From a checkpoint of a small transformer trained on Wikipedia: vocabulary 4096.
MLP neurons of a small language model. Each row is named by its layer, matrix (gate and up: input weights) and neuron, and shows model dimensions 0-127. Each number is 128 + 24 x the weight over its row's rms, rounded and kept within 0 to 255. Numbers have three digits each. A neuron's up and down rows have the sign that makes its largest values positive.
After each neuron's rows, "fires on" lists the tokens most often at its 100 highest values on Wikipedia text that the model never trained on. A number after a token or word is its count.

L5.gate175:099096139108149119173132157153129093118149117161131141141135127161145087065107144134149122128123105139165142126151112123188117145150116127153149144120156115136116133120142112111157128167157127125137165161122119105118099141125132153126084161117158153113129148150142140094159133148125142120167118156083103133073114141127122143112131176168095105098132115122130134123117076111144127170100
L5.up175:121107101104121148175139121151135066121134105148168162130092150130164111096080131165138146103122117138156124119148083111167129119158133098147112165109132100113130143137137096109148101166150164168117181141109115141119139126135109113103130173155198137138122115168113132121127119162155134110125115142132098120085134129116098139146144145142094138116153107111111143146136093151145154151122
fires on: " 2011" 25, " 2010" 22, " 2009" 19, " 2013" 13, " 2014" 11, " 2015" 9

L17.gate303:125120146184114173135101184149118138183112122097097153127117103174126179176126127111158067127090116117142121099126142165125119158095133127106111126136097123122159102137101124141107088146083122123093136141120110142116170142112114099131172090171107102110150122112163083129106082130105109089143150148125118174122133139129147147146139140123109106120124134103146115118111113150105137117147
L17.up303:104169106149113154099122158128114116118121126098083130124124133120152095172115070126160119118109140132150126155154129115118099125170144146106135117118091093112168149119115115092146085090096111122065134109121098115161166161132129143118148085139098127133156144173161112109113091133096096134180141104129090106142172109116131104108120132120118149125126171148092108081128109122136112106146
fires on: "," 35, "a," 9, "e," 9, "y," 8, ")," 7, "s," 5

L6.gate435:167132170136155124147154092140132111097107134153145162083168140114110103121111116167146157106091101151131118138106134154166094102109139176098099106152140134157125122149137138156155080142153149112122095135142089089055144130093124124108165120152137130111110139163127148152152112176192115088141147084120134142130095116129159102129139114152101130151137115089139133136114135164158105160153
L6.up435:133159139147137094152135132134131137124127118104123120165156156134125105099100090150098166128130115176144102166136142146114092116098174140101149095124164093159137082148083120170179119126148156141200142095157164093103128151094145108114130146129183117142114123102138130135114120128154123100127127121106142118140107141141101103139160164140160147135105120156152129143165084138121108122124
fires on: " no" 25, " any" 22, " near" 22, " total" 13, " without" 12

L3.gate316:127132110107166101146098118085098101136134125168158114091157158083137169120110126104166134114110143108138143089151098130124131142145106148087114188149123106162162120159122127117106104117153117108126160113159121087116118107100141127117151125125128140105141122147114135069119120121138166143165074120127108118124155121120102146117119130070168140123100074136140090070109134108116124104136
L3.up316:136100101117165126161086118141090100129122140158150081146170102113103160136125160116172160122102147108144136120174094150130152133124116168133137106150123105167141115187108166097138105116158148173154163118158115112085113150157089094149151075136109116128146133124103136113138092137143143138123083123100099108100170125122158184119104095139151130112080140099138101096105122102133131122145
fires on: " Pr" 31, " pr" 26, "pr" 15, " adv" 13, " w" 10, " soc" 5

L2.gate270:117094136098135136106109103156116144140136117115149155178167140090154144124127143126105135094131159160120126114130113205142129134152110123130150103146107145121129187144120151094124098115152117142124077136122113126145120159112053103132119140123104109095072138114146088149128111129152173089108137113099139128167165151087110084122076116117128160132135157158140152153116149150086122146162
L2.up270:106096131126124160092139138146126088141212108075133144163136138152120125149097158137099158098173165125147159133093126164147098098169126118101116122171097180135130147141091160098143141158173125144150117132130119135118130169116111102138096133135153117074098107118172118106115127105115145129121100127055095113157152132116130128116120164084106144117123166159126085175113107130105147156121
fires on: " Kh" 22, " lo" 14, " JP" 13, " CO" 9

L8.gate233:115129107159107122169097110118100117128146129130118146118138125123143157131098139093121152140170094154080120184106146132101089120169137135117170121130146130139117150152148122080130106161133168081120131139114087124122118128081127054167116090133128108072131137124122154142114139142093112144115126121138123148177175088101088130137134134136159133119181145107133142128109139160110125105126
L8.up233:137119099114114169103162109127140159105151108153113156123147163155120151142110146087111090126111105131094151113147114133132112118161144126100154112110160123139078138155138142115097137177171097075140120151160139142187126134107153120119133111124180167115142134143115140166131145121107101149146148134143120157122106144106134177142131159177161111128194154126101094139144187096144131088138
fires on: " |" 83, "===" 8, " ====" 7

L8.gate211:135123107153128103143129147123096109113117103142105129136131111134139119079150119142090135142136156153080105140133107141143135120100107108113119118120111156158145134118104160161155112169143160143133126103165160143156122142097109118158141122187134120160137158102106151097094163085112130114126147109155125163112138081145156137152158099112082073125119153149131123131132167127143120139153
L8.up211:113178129109140118070178135130099131170077125126121166137141102111099107131139179137136117122135194134143130117151167145132102136134143131118161161160142096129134156147168107158118127094115132118153151127084102147181102147148123133088118147148107136128134130137128091140134107152103111102125138118165111116124106155161129161127125141101100129177099120138096176162141131160084110157121
fires on: "ig" 71, " Sch" 5, "ip" 4

L5.gate357:141140127121120122106123182138135110112146151124129110115109116118138142124170137125160168144156153160117103121128104155161134178102098108135111161132135154118156128143162130134135101115129133121147151128112113090103155154119092154130101126169098142174112129155119110112151121115126165164155102147123111166138111163093110170137109147139128092094109180108138166140122140092118158091101
L5.up357:125123104110151131143166144095092078098112131118111125098136131123113151125077114134134114133129120127101122135096147125170091162098140085150100136157091130151152168135148110129122120133115113130172115129108117108131126083146099118135145156088131096162135109171135144131151126129115126149106139115114090172113110096116129123118124181127092141113094169139133166116119145152133136148160
fires on: " time" 34, " years" 15, " day" 13, " period" 11, " Step" 9, " month" 7

L5.gate161:115142103114140116084161089178145122140130096187139106134113120129167155114120167172157102177100188108146142134094127151141133108125136129101086155136169120113122135147097123114138112133134116160130141112149112111154082101115115156143127109120105149128101131148135131120139149124124181111138135121083093153131153097119157122151103115120149064143079103149138081123129128123128138122119
L5.up161:125134103110113145092158087116141071140158127112095108103109142085117131163129144163138142167104156099171170135172120135165132082110126110098091179161105098102112180144167154074158146129077124133134169141139088110175095145101069160096141159152094119120145118150134132101122110105139145128132143150125138141108132128134119141131136118135103160121118094126155150104147149158176109141130
fires on: " Pr" 27, " pr" 26, " cap" 19, " respons" 9, " adv" 8, " capt" 6

L2.gate45:141155140093155140180166155156137158113161147125133133114140173115136129116095128122119145129086165115145143148158117134154147103121132183182141123119106120138137133128138092101131085133102140108108093121095161112138127111123129124134108146144118163128147130129123148078140103104144087139167125099144098164077215150169126131136147102140143116117124102121093116090116165114136127113115
L2.up45:148117152084140151093162094175126147128140134110146131136099114115164134142131142084099111109111170111142161124145122115154191108145126171139153140114084130119163161126078108090127122125116148131116145093081140140091111109128138125107133149157105154126135121094117089067135135096119097154120096146117107136115147172133133103136118105128135160093104085120126134126090153096136143092118
fires on: " Pr" 31, " pr" 26, " For" 24, " Family" 7, " prov" 6, " Prov" 4

L3.gate171:131199138159119102153170100126110159105157184144099082058162125132088131131105127135143151144136091150173114123123105149136112134169121153139157134091063106069129143122115163162121116100185110122120138120137111145098090117129126153086090126106174120173112165160138121120152133103104110152094129103146101165106149170126144127119114172130123082131122134124135099121145088115137112162117
L3.up171:119179126139114112146139129083103163104146165145090066100161123129067109146099134152145139134128080134166101134132132158124121107158135146142117138098098092082097127124115136148114103153181107104136128138145118108090067138119106150117124116097145139157106151155098114107145122100127110138092146104134115136095150152131093114109106138187127073130139145099154101116148087100158127125126
fires on: " Law" 14, " Virgin" 9, " Scot" 9, " Christ" 9, " Anton" 8, " Luc" 8

L5.gate405:121122103098121150152151164132087106126141114107147089118150148122126134174068145085157150137113152113106133126125130113180137092148141110115136133105090139119140148133105088153113154124103133147125174106095129101161124093140074162146106091145109132108111107130099132096145123109125114153115121144109117119175106124096107133174165165130124137133085141097126128101126107114129130121152
L5.up405:100122133096118154130162138105080123095129132082134103154160178110130126125089156149149123115155175095122138123125117082137141137141180096119137140137084131150121155145118134133135163122097106157122117126073143132092125099090068117156124112148118147139123121142088122083141121144132163147104127144110132143131088136083123119123102141132141133112124134093095120116074099105154109104154
fires on: " day" 13, " week" 13, " month" 11, " would" 10, " Day" 9, " Way" 9

L10.gate568:095098094095111104161138121146154137119127118119105146091105104116144128116126125075155112094138108093108182162162101115107149144113163110127097103135160164094102157111126109101113144130125133107134103165113131130102178156105133136093127148134120155163165154144144176113108149120118102124149124113131130151136155112143128104149103133136145142133130136129097134104119112134105137114146
L10.up568:106113099143099119121128105143136095157112156109124134086112150131163157149132165066169143129161156121154186127125110105145136136154149119098166147107157132100113157145121108147118121138167125113111124138091133112134148116166105083106152114109122141137151145154132147152092119172146117094105143091156159119130159141145140100094127107175150181128162131162098101153141117128118133094132
fires on: "C" 47, " former" 14, "A" 10, " US" 5, " Australian" 5, "n" 4

L19.gate267:135083104122128131099150088123150140140124101103102160135116114137171122116133101143128133130119100141112130154143100121093131101147145134102102135109148134094156161141130162127140119129126139128120161139135131129157101135090122095150129175097116131136141134134104135097123116096126111134135117105132177157109160156122119108132154128144096150115174128139088101134156161121123115148087
L19.up267:120128135108120156116189170118103151150090106124125130125117110110160116120137131126137126150124126143127093154123135091130125150162113134099101162105139061093073124122131148143148085120114075104129163104145149161192136173162149122092132165144123101092130129134113151131104107114121146138133122141137133132135122091124112148057139128101068132147088103117123151151160130131152157139098
fires on: " Sch" 20, "ig" 14, " to" 10, " sch" 8, " K" 7

L3.gate258:170121100125133178113125156136113143105087136103154115146142163147096121104102106109108082135094128139135091150143154152132096087146159140145159104162079072137111155128169137127183140092118151113146136168165153144103078107110101131090123118087150109138110159101178125112160099124130114133154116179182123136153117111114155145108164126080151163129144111133137103102114119128149127122145
L3.up258:085118120112117127113177134127121147132131118127128108155165133131172132125106095106169121099140141093168115122101137102179112107099123103123125148105142140148097153114095149136167143142104183102120166107147107104067094097104134132103153159105141092138133149144152121114129109157139134147122149111154152104120097159158121137129162091129132139148115115142120158113099088141110122126153
fires on: " are" 72, " include" 11, " Canad" 9, " includes" 8

L2.gate390:146141126115110119103120101137092176138114133112100111168139117142139100142119130138134095137120104117178113115111113124142156151141175134123144101143095124083136124100068170149153127110142168137131135117159087155107084110106107093103129167121123128128091132128104134100163068093149136122151139119124078175161134154134131118119139114161166101145128127104133166149125104119147129102132
L2.up390:107134111129089120117127144109072190129147118126153126154121154115135138136134096164134117115149107141129125172138116108132088108079147100113172084173127141127169183128155112103128107042153122114144112138131117125194098146093147113107123131143111127124137141150138091109121145102126101089093125087152130075135146106124101132134131134145079105100129066140091118109109133084072102111167
fires on: " these" 16, " These" 11, " pe" 11, " Pe" 10, " Canad" 9, " Some" 7

L13.gate75:159144104144146071122115144160133122097143102163093140099143086132152112145119090156126177118114098067151107164142125152126114143108118127101128113127177188088078123130159156105089136147100151164119113077159116125163097097114121109157124132129122138148125112113110128094150092120125164139148111130152155112084107148134127101138135142104157161116127106115137093199117096136090156138144
L13.up75:125117075076152165147120158118110116120110139088084140114114110122131124131142137140108135130114066127131107161115125091071112105145062123093138155123151162108119184164137071091133107132158119145116156130139141117160155105126145141144128138158128149112116116151136131141142090100145142179148144174157165115092163111131116126158139127142214100146168140111088152153123103100118118114115
fires on: " histor" 13, " med" 11, "amil" 7, " relig" 7, " famil" 7, " cult" 7

L18.gate435:112101107134139114124130121154133084116134101154121141106122095119143140154104137146069126099133144080115158132095153123159107124120155157102162125140131139109087149121148166130084133170145125159181094089154136104140119127109120152144133110104100113163131149074143160151113121189114161141153113160132094119108174104103140111177124128118116108132096098081100102193067133117130123158110
L18.up435:168125077109090151116130157132109156106153109154092112119112118110122141141159104139074151129167095115195134128139160113143145113118159141113151155146169130115116131141166106126101148160142105161103119099151137128120109144118124120165112125158087127145133145107110156106109139139088117129124180173122107152117133143150116154083151093092109110149159124131116147129164157144140101093126
fires on: " La" 24, " cult" 9, "s" 7, " la" 6, "a" 6, "stit" 5

L8.gate156:157116114168131106156157153107145125082108090112141153183161132099117152120133137134104103133151168164090121104091126147103166122136133129124166145110083114131181124114145117093166084119119151135158149109113114120118115093124155127140105185147127170160115108100147126118132122127132112124164144178142150145123141127138099124160135096127100150162109163124116138154125085110104131159066
L8.up156:151168124158141091178149135129138126111100099087118143170162125119119120125151148131085092125152162131098115111109138170107138147138098152155100126138114095123147155118130099086140091118153138125171177133119143124143114081106128122163103196155118161137073109114126104102120132160125130133141147155128139166145139127136125114163156100137123120150122136098110145169131072116096131161099
fires on: " Minister" 12, " Ag" 10, " ag" 9, " Ser" 9, " scor" 6, " head" 6

L3.gate37:145104141108082141137135168133169157143117148136144165134132171119145113076126072159160094144123121139107145079146138187148134133101142130138131137132136081122158104148089130132113108150116183126166111101139130100133126102097111146115117091157136107105140123113137078111123069126105091105123106127160108151105178142102155107099121102128125146106109103126087159122118099169140120124103
L3.up37:164122112112095152143165148146150155122101177119160117132158152099139119127142114142108104109107096114092122120155166192138121161140140140115155142121161126140127131144096119130126115149129186128179142100126111125125105079063120153157143068156144114115139144086138107112146097159176099138111140118144115119086158132100187106144122061143141124137110115092135155095113088125164135124166
fires on: " 2023" 24, " including" 22, " included" 18, " include" 11, " includes" 8, "ho" 8

L2.gate502:116141162103157121187105125117147131101119142119087124116126113143124141198129137130146158087132156144128131160130087159113092119101114146141108139122135100117126141168108122168116116170197090122118119166128138088083116092110140137107102104123178165096064121132144126145177133135137147101151103096137134175099064104110126119134128152143103113130097152134129152117137114133114117137161
L2.up502:143143122094153121134123166126124113100127151136049161109136171091118108176123102110169151126096100162151135157174144142163146170140130122115123106171184128113069126146146131195124125191124147133112146157159132126111112110093143134140109133124157162168112107098182128164147162138114154098124123107109141134156096119141187133137155140150143155114156126108181134092138139118152123119168
fires on: " no" 25, " any" 22, " No" 13, "ix" 10, " every" 7, " less" 5

L9.gate313:152144112125140135129116132155167169140126129147101114120157161135116146129137099102117141162177126137121151093105175121190124103114149136161161098116144156139103148136143136134119139139167117120141144137159136138126143098147147088120177114128141164113121150177076151140156144138085094144120151166106160102133146128140130182140152101123156148094172149101142113159152138087145119144120
L9.up313:111100112124135142134130121170136159143173123176098182117105137138093175162131140156135081169097118124092145129119142150145109149143113154089154109140156154136123140113158156131146123182205138078130139138115141101152120090118141134125149112120109146088090110151117124198100155135114092136137140125103147151147153086137130143103139083126149126171125120117130110159106133145147146128125
fires on: " |" 76, "===" 24

L2.gate324:115142174124139116201131144136145110133077150133203107168125139099109111110158113133178159127101122110166096136112142168150129116135103116117149151136120122139133101166169119117163118130157140108140154140159139096118147142122106177113133110095155122135118129142164090129117108157124121139156131202151127161129149143089173110115131102138133126133146106136121121151117119105157168148132
L2.up324:124160132092115126117162137145127184127125098136140115191134134119139094113137120092099158160131151115148113116132163134171164101125129132072130176145152138175183094123097152129163134164145186105126129146174132110121145129112115146097115158156148137171114150148185110130130109143164085147153133152132135140112097136099150095103113127108112136173127121170120160130141103165138128140126
fires on: " including" 22, " included" 18, " town" 16, " include" 11, " includes" 8, "ages" 7

L11.gate34:102132112107118136141138157159148126140115141157122127113116122116141132137084112132131142150161113114099127115131129140056122138128138101129158123133086129124137106095113154110121107132081138152125113157136145147136107125095113143132118086133125163112115099111105161120120122118135141138105102164112130164170110121149160129120105097092157138126137122177102140123155154102105140150131
L11.up34:103099142096128180134178095075108122164087141150109124142178101124089120134128127105101104120121165120133108139145109129157161146125149131126151151121141115118119104142139156078117089124119150128138119129134106139093150099141111141156105143121156135107129117108154081175162123118134121096128132152124126156161106128155132079133149162106158139126129136123129142151121166123124097132124
fires on: "ot" 18, "ey" 18, "on" 16, "an" 10, "hed" 5

L3.gate28:111131158136139119147156133120138132076086125107128141139172128106166135149101159116130133099135176141135137127162129162126161086126155181198156104137103100147147151152132158136171149128153143156157132143088138102143135124146131108116090138114115120129070128153157175138118112137119121141135163120141176135096171108146120124120133150117153156109181145109177163136129107152094144134110
L3.up28:156136157142151131172183133124118137104178095128181133139120160135127138150098185110102119120128101150157114129108097108111107132123086123151117132157140111104138124100138128115135079149165094143171103127110171122133121146122164116101137167126126125103115139138120116138111164174138144144152122144123131163107105169150098123116123135126126117120125166133133100149130145125092087104146
fires on: " Ag" 32, " ag" 23, " Cal" 13, " econom" 8, " Mont" 7, " Atl" 6

L17.gate572:078141129163079122124127123158127152147114152115126144107123157180166127129159120145157085139102116158118075131125130065128065129130124115085163137146155086160155136149152111128165101138115139087064134120114139111126145142127153135110157076130082117109138115122132141081084066117134100118158129116145107162129117144101144136150124143106092158135115143088108097079148157109128131110166
L17.up572:147143125127140157141109150167119126146110145108120118143151124167124126159141118134123097145148106087200119113129092144121110137141162113075092171135101139119134126135124105073158105130086121153083113080115099138123150106133175156121154098094135148091131127139148085109096088153140149103163132127142112084119129132136135119124098130123178093135122151076128151093132131144122131128151
fires on: "," 32, "s," 8, "a," 6, "er," 5, "y," 5, "e," 5

L14.gate676:125147125115141123150118144189120139126139101108117121109134104137131148141109138100142125090141138113107150184096090116156080151119156168158101101145128128128099144120124095142088171164124091145132100090149156109145134114095084115142133103122080144138156152139158122138129122142157110124160109125075119131114139120112119072116116130106116114172114066124146126122150164112099120153158
L14.up676:087123132098125144122170142081131092166151168116089134096111111160124128135114168122138161080133151121148159160124088060158104129101119118135128111116151100111108146130149100166137183142095150172193127130159143132090150157126099157135156123143143150128144128145135153119093112140094103152134162123064122149143156134142092061137143111146087099162124125141086121125150147120134124154111
fires on: "a" 84, "A" 5

L3.gate20:114147171134137129146119136137090124127125138118111131201154126147092171141101143161113119115089111127107115137128112147113114122092149119108156141162131121101168102081139111099130142094165115144139115088135132163140080102145111148114108155090166108119087182113131168157133115110114096158099165102143075099117135149153155096113122121142088120120144111156145156094152141111129130115190
L3.up20:121166116138108110139084132111076098141149166127100150158126154136115119196139153127114144174129123173104146148132066154123102135136162121090168108129168127127090103142159136132163141095141104126125136103121122158156063118095099076168127135152160096123149146163095169123140093118145139157104127079144071097111121120139131093139117122116117102152134146150110153094117149094142119114153
fires on: " This" 39, " All" 28, " One" 14, " These" 11, " Most" 4, " Some" 4

L5.gate680:128125106118096141105166139131115136159149131140150096147125116115105117122120109123142093131111088105136161121141131101099149147118094114129139142121082096093116158107098105069117151096145139148163132170130117144170113097109122146141096106161142081131150133118116124052122124110129165154114150165115125120111149149141154134176115120145113165120140160140112122138116113091100108116104
L5.up680:121118117135116137122148134127114145154149147158140141118089139087117132076138114118160102131100115123148139143166113122124153103091097116145100132101092108125130185102113125091164140102117146169125141142112159157190139096077110116155095133182108113146141112118131108102140159137146147098124162151139085088141133157123117180158147126133081132135113115113139121134120112110096073107113
fires on: " be" 38, " have" 23, " pe" 11, " Pe" 10, " Canad" 6, " having" 5

L3.gate530:126144127116155153117123071168113183098159113148095103126162128140145142123097121157150147136120111108143166136154146137146158126165113191118121159093088149125128140179131130106149135111165169135113114114175104082147121172120120148127135139137130119145147133111116153110142169134164117148157094114109156113148139108160186183114089136150156105112096086131139131137129139119131107101120
L3.up530:148127135138158100157120094116113132131109145132142127109108107113160111112085133128152108113106164127093125135148130139161170129116113164142145141152139150147093175109154073080159087133127163127132149124091087098162103085138096141125126105114115183119143122148112128117104124117075138177110128151128110116134184141073133130121110091105149141111084148128085138075098149141164106122137
fires on: " Pr" 31, " pr" 26, "-S" 23, "-s" 17

L19.gate627:158112152184129120157087177095115140141085143133094136084119118149119077147160122133118087146106148119089107125128125134083144148111148077131094114156138139111150130110152158154119120135108141134123121112108129107136109125133122113129110163132096184122131132080098118118144150161120181143099135136136097125139154114125148148157154138118122105140144134090165137096099129140135167121095
L19.up627:152133130156151108126136135123165087146139173141143100124135109128140108170153108147113149145167103154122127146116140156178115103144115074120127153112153159142145161098135130112093113091085126097126098123115170104081153168078115126104108145098145118142098134123122099151163069134136100151143174199144120131137209111128147130147108102178105168132179120125162130110127134109163130077134
fires on: " G" 90, " And" 10

L10.gate301:122107107157128073163096122157087111130141095112147140122174155149138097106116097071100140166159129153124196109151135127109135129120121169156114097171094175089125163141122129171152141181142120157117143148104096116159103104112110078118118105112152109096110127114161119113124149162102156146115112128129145125098107150101157155144091086133134127171123159123144135128141107144116111107124
L10.up301:150124110144101091151130125140099111130153114109149131097097109129133125133174127112078141158148159119115149120120153167082099121113164132112094138121081134120119165128145132139134158162119113154131137098079124120147130139149119103125104139120100143115084144084144088133124081161116137141152112113125128133102142123154138132134153126130126153139146165088123129094119135167142092133136
fires on: " En" 22, "an" 18, "angu" 8, " po" 7, "ar" 7, "i" 5

L3.gate8:124134147171113135142123120113134121122155120141119144103141159129198134086113087137113157096125100121111131081150116108209164098165141140124101172139160126117179137134158159139101113151142112112158158130149134097077102100125108095157115153145109114134132087108173132112141117099139162127114157117125158133123155098134134113157149166153116204112104128131098146160108103157156142120103
L3.up8:101129091121154116151146121114125105097100108144135141100127139118182109095120109087097114120140078171135125061145103124164138159138132140103101131140190107148149132148123101126159163136127176118079147122087132138093145109112119137161068167111147142145148095096126113126125143115154128147134128175092112136076125087130139144157132134132128147108132151123107108101091161148140117132082
fires on: " 2016" 19, " 2024" 18, " imp" 17, " 2014" 13, " 2025" 11, " 2015" 9

L17.gate605:124103155139118165133105140133149084132119141148121149141126141170147141113136111134136130109089124110143105104138109126123095070145112127139138133112156116114132072135129109112134124112091111134127147134116130111112150097101100134155122125136122153123083099130134060120078114134131100134129121152115098148126115143116108177142145124150140129138175125115150167131179110151162100171143
L17.up605:108129109121115115094144173133162085148135071121116111127132120152121155140112082147128124085084127118122104086139147162156092097142122173153148133165146099097114090140165104107098115142091107115095149137123109128158115141098164123109126095142148139136109139151161116115102103178057173141166125095145129156131120152126128129172131087136130116149174138153130134125148091138137133092131
fires on: "," 28, "e," 10, " County," 7, "a," 7

L8.gate74:097118094111095138158108086133135125140153120103116160096133143149154161136131136152099133135140121143082128137115173143105081158152157153118182126151105164185115129145157170141143109156196160085087130145137112145133122073115154105157145102123140164139113131097115119165109139146126111160160155125110108122126139146123092152118156118106153158115133138175113110118160124129117113100107
L8.up74:166123087147106128128111138104110132136117136090149189086147126140115149139088081070155138129134105110104090141104146143093124142132120140125152127132108156142102168132144120100125127114098169106091130145188125156130152124129087158115150112150150081119139183134141123164144146159091100147115187135139155132129117107125134106112152135180166151122130132126059056120149128165139104088173
fires on: " |" 53, ";" 44

L3.gate39:138196141108140116120148101124154153127142125133094108152129144139093124154147130122163131110100123152116150159102130148179132086081154152134099110152151098067129159116077141148107063156127151127109119173128099150131120132111159150144107105126101137148106112169132144141181132157140123112132135112089152157143138122102082117132154105135119155126114143181118189116139125149152114136138
L3.up39:147136123129121125175142153128133108072150172084106158103091175126126141147162083127150129119163096136090081134107115129099111105131101128109120144127132105147125129152164118171160101175162175142135143135165160145056138142123133075116096169152131173100090127103123092117194131134139121188147126088108105186146087098136157129113145118154112122137100119147129117139108164122127143159152
fires on: " some" 28, " no" 25, " any" 22, " No" 13, " Yes" 8

L3.gate463:079099144118175130149137104105113124154130139143147137115137121118110143116084134115109131129143133113148137149145100157117135096098104139157132123119144104161133138142109165172096114095166160131129115130128170121135135165169111124139080132127117120098110103137153153097159139125156155167139060123110095098109120108138102133076098151096113147118102134091111130150090107108113100101127
L3.up463:120141118161156103106156127121157128120101130115126147133167173137112150093116113152125127110157112142116088123117128131150143118137113116128166122135109136150128154129172157116126115129198167140171150149104167129129109181181112116111151161055140127099097151124092157123108088156121123137136122127139108116119121140120117137100111118092118149113100110100128167122058117109107123139148
fires on: " October" 24, " British" 12, " September" 12, " Turk" 9, " now" 8, " Kore" 7

L3.gate60:119175091131142133134138106113142145125176164094130057092134093111148139127084113121127122153129099142122142130076152134134108121138132150131124142140114125095115151083137122115161113164102106118119119134124152145150114125116160127117092121095195075150117114123158107144161152113108126137123120113101133112144139149145106117158092104153143129097184103170156143113122122116114105136122
L3.up60:112183085094161126131139163106095135104205145109096077100092102128133110146110129098124115130094097137138117112132106115137128054120132129154120106143113103100088164097145115158107114140127096133168124149161128124158100128124108139158120120125172130170130129181107130097162150107123099142154123093138136073113100138153104157107126113155139112125127116135106131127152105099154117109152
fires on: " Port" 22, " port" 15, " Virgin" 9, " Scot" 9, " Victor" 8, " Rich" 8

L11.gate264:130151132098147145182125135135134095174123132140096090107140134087111179095152130090102134132118123112117145116092099159133143136105144123118122122167135116121101091113144150123170110127138132144123099142152134136117163131130098148105111126119115176129116138113114115167144129128166127137167121146126116134150179133135115089092100108073150099187123152150129119107146131132093159142156
L11.up264:117096117087116127154128109162133124167102185161152138059172136126160087112156148098184137088087122118174117133152123143169155139074122131082130129150150119119133130144148136157161125136126113122123095110143126142148131115140120146159131098121103148117148065099137096151136089149146136096151136113121100130115131146133145124140108152121171175146140094165146139137144132109103100132165
fires on: " Year" 17, "r" 15, "on" 14, "ction" 6, "an" 6

L5.gate419:152119138116132098167088126161137111080143139099161143156117104130160110150163115136147101135101120089129068140112113169121109133113142079155129177137129128101125177079146110087108118131102107126095116162120119096106142111133090149144121172130108139134136106100140094151139118095111103128135148119088131118145140124100072155143115140145152111140090066142138099159063108128142131134089
L5.up419:155115144125103141145114119154131113121134141094125119149116135096134089140140090118156080156103114131125089144108090155114090143146114093139090162105179132112142154104160138060133106154105119126139097160081134114118169103092103130126119135103142129134136123133114105149115118098132106137149166095156128181100148142147122158130099112157119138124103067121180091160094134152150174135095
fires on: " so" 28, " And" 27, " market" 12, " post" 10, " fact" 7, " Sing" 6

L2.gate272:122170140072114138141163133162150153144160114122159131171144090174138126166143138118136163098152171146109160113136148110137135166146100121161131172092133139145109095109106138139118163129109083135121097119137144106145157128147042143090119123103123131187141120079112093114120136128096114114136177116121121147162128137112089138132095181133151131150123110097115141115104102107105095107129
L2.up272:106140051089092192133157158142128163122137119120125119165106105150162136144122154099110155118156135105103166146138148104141116170142148145124104121099133122142086107102140115123112155113107091145095102107139151110125126117119051141157132113099100134124147121089108129112145129099095121123120168143110141139150155151120128141168112168130173126150100153106131163135122114123100081119092
fires on: " #" 26, " week" 13, " day" 13, " Round" 11, " start" 8, " camp" 8

L5.gate18:123130091111164143144165126139101101108107114110131124129135101092112145122117107137128144138139158134146154142120137150136100136159110122115135148159142139160102123107129137096126189128132091148162115072115097087147094100120108155157092123111146110145127122124136109133136094121138149144092102107120137120111118122108122123123102144187141099132129139129185096106078139189105109130144
L5.up18:135174141144110145120157079133179141141094165143121136131144141146117117100143132153101132144124171124121183107187093097146141130140121143116133134132102152139149147131097084092093119123110153131171115159130149152114144129157134134126137081136107106098104114125190083174140114160152125161104120100083184139146144124121086096075101128131141158103162084132161109155121127136116135114145
fires on: "!" 15, ".." 13, "’s" 13, " make" 10, "able" 6

L5.gate44:124117137124151106096173158153142152129122144130126135103142158163132144159129133178116159112129166090101138123130124136126094112065092125174137149112169160151088113117163151109114090143124135129153172116120110114109096108114125115121132171139147136111107152080116095120112136127145123152152148136147152159113158146079140115136153114098130117144112105125167108140146114119140164140117
L5.up44:142119097113160096132131134174149122137143162150122099121129164111136137114124154143137129144153108124096099148145074090132120099124109182118146181139097113153111148125176142125072151121093122107120176133112141125143137099099137128177095128136124174129141166139098117127160135148169134162156132123146126170130121087130136144133116142110126156135128094085105176178148094102098150118095
fires on: " histor" 22, " count" 14, " centur" 13, " famil" 12, "ember" 11

L6.gate621:157122093099136149154101130119143130130122189139122128117139161122098097151129144124104117095104146134129110168134171137118113115095143147166129113167097124127120183140150109126137130121140131149154114173111075168101126159112143159141113137122138156151117125090159099135130106167167122134111132155115120133115143128160160110124134134128065143155163121127115158148174126137162115110134
L6.up621:171140074108148132130090113138148120150134187179139124107101133105131102138143137110128134138123151128103135148137169109155132108116142135140100094198108125130113118108132120106131134136130149153124083128110117157131169121128137148158151128120118126133136120118112107148170125163145148113131099155150134148138142110099158100151158136144074153147170111128100168155175117120155143131128
fires on: " ===" 15, " ==" 13, "===" 12, " in)" 10, " information" 10, " =" 10

L17.gate567:120128115142164114108111087151111124158120137115127127134137159141135150147102123124155139192110124121131165098142091175152115133115168135138124107186148165116140085154121117100097182111107112113137126135131141117077087142159129111171170106145143139067072174154156124119159125152149168157126107139109117153089131140133162150150153119126124149132138111110145114126166149159103131128133
L17.up567:127151095154114108083150169159124094150102138097151114139136150155114124152099139120121139116165148141102109126129115126083136075131130153174065106124074129121137126119112184119127157165135139120114134106113075104104123144143142145124115112124107126116096138135096136114126136109117210154123103132134124125130147138110162126095112141193132133128128094141149103133147130168117102168121
fires on: " en" 55, " En" 17, "i" 6, "ia" 5, "in" 4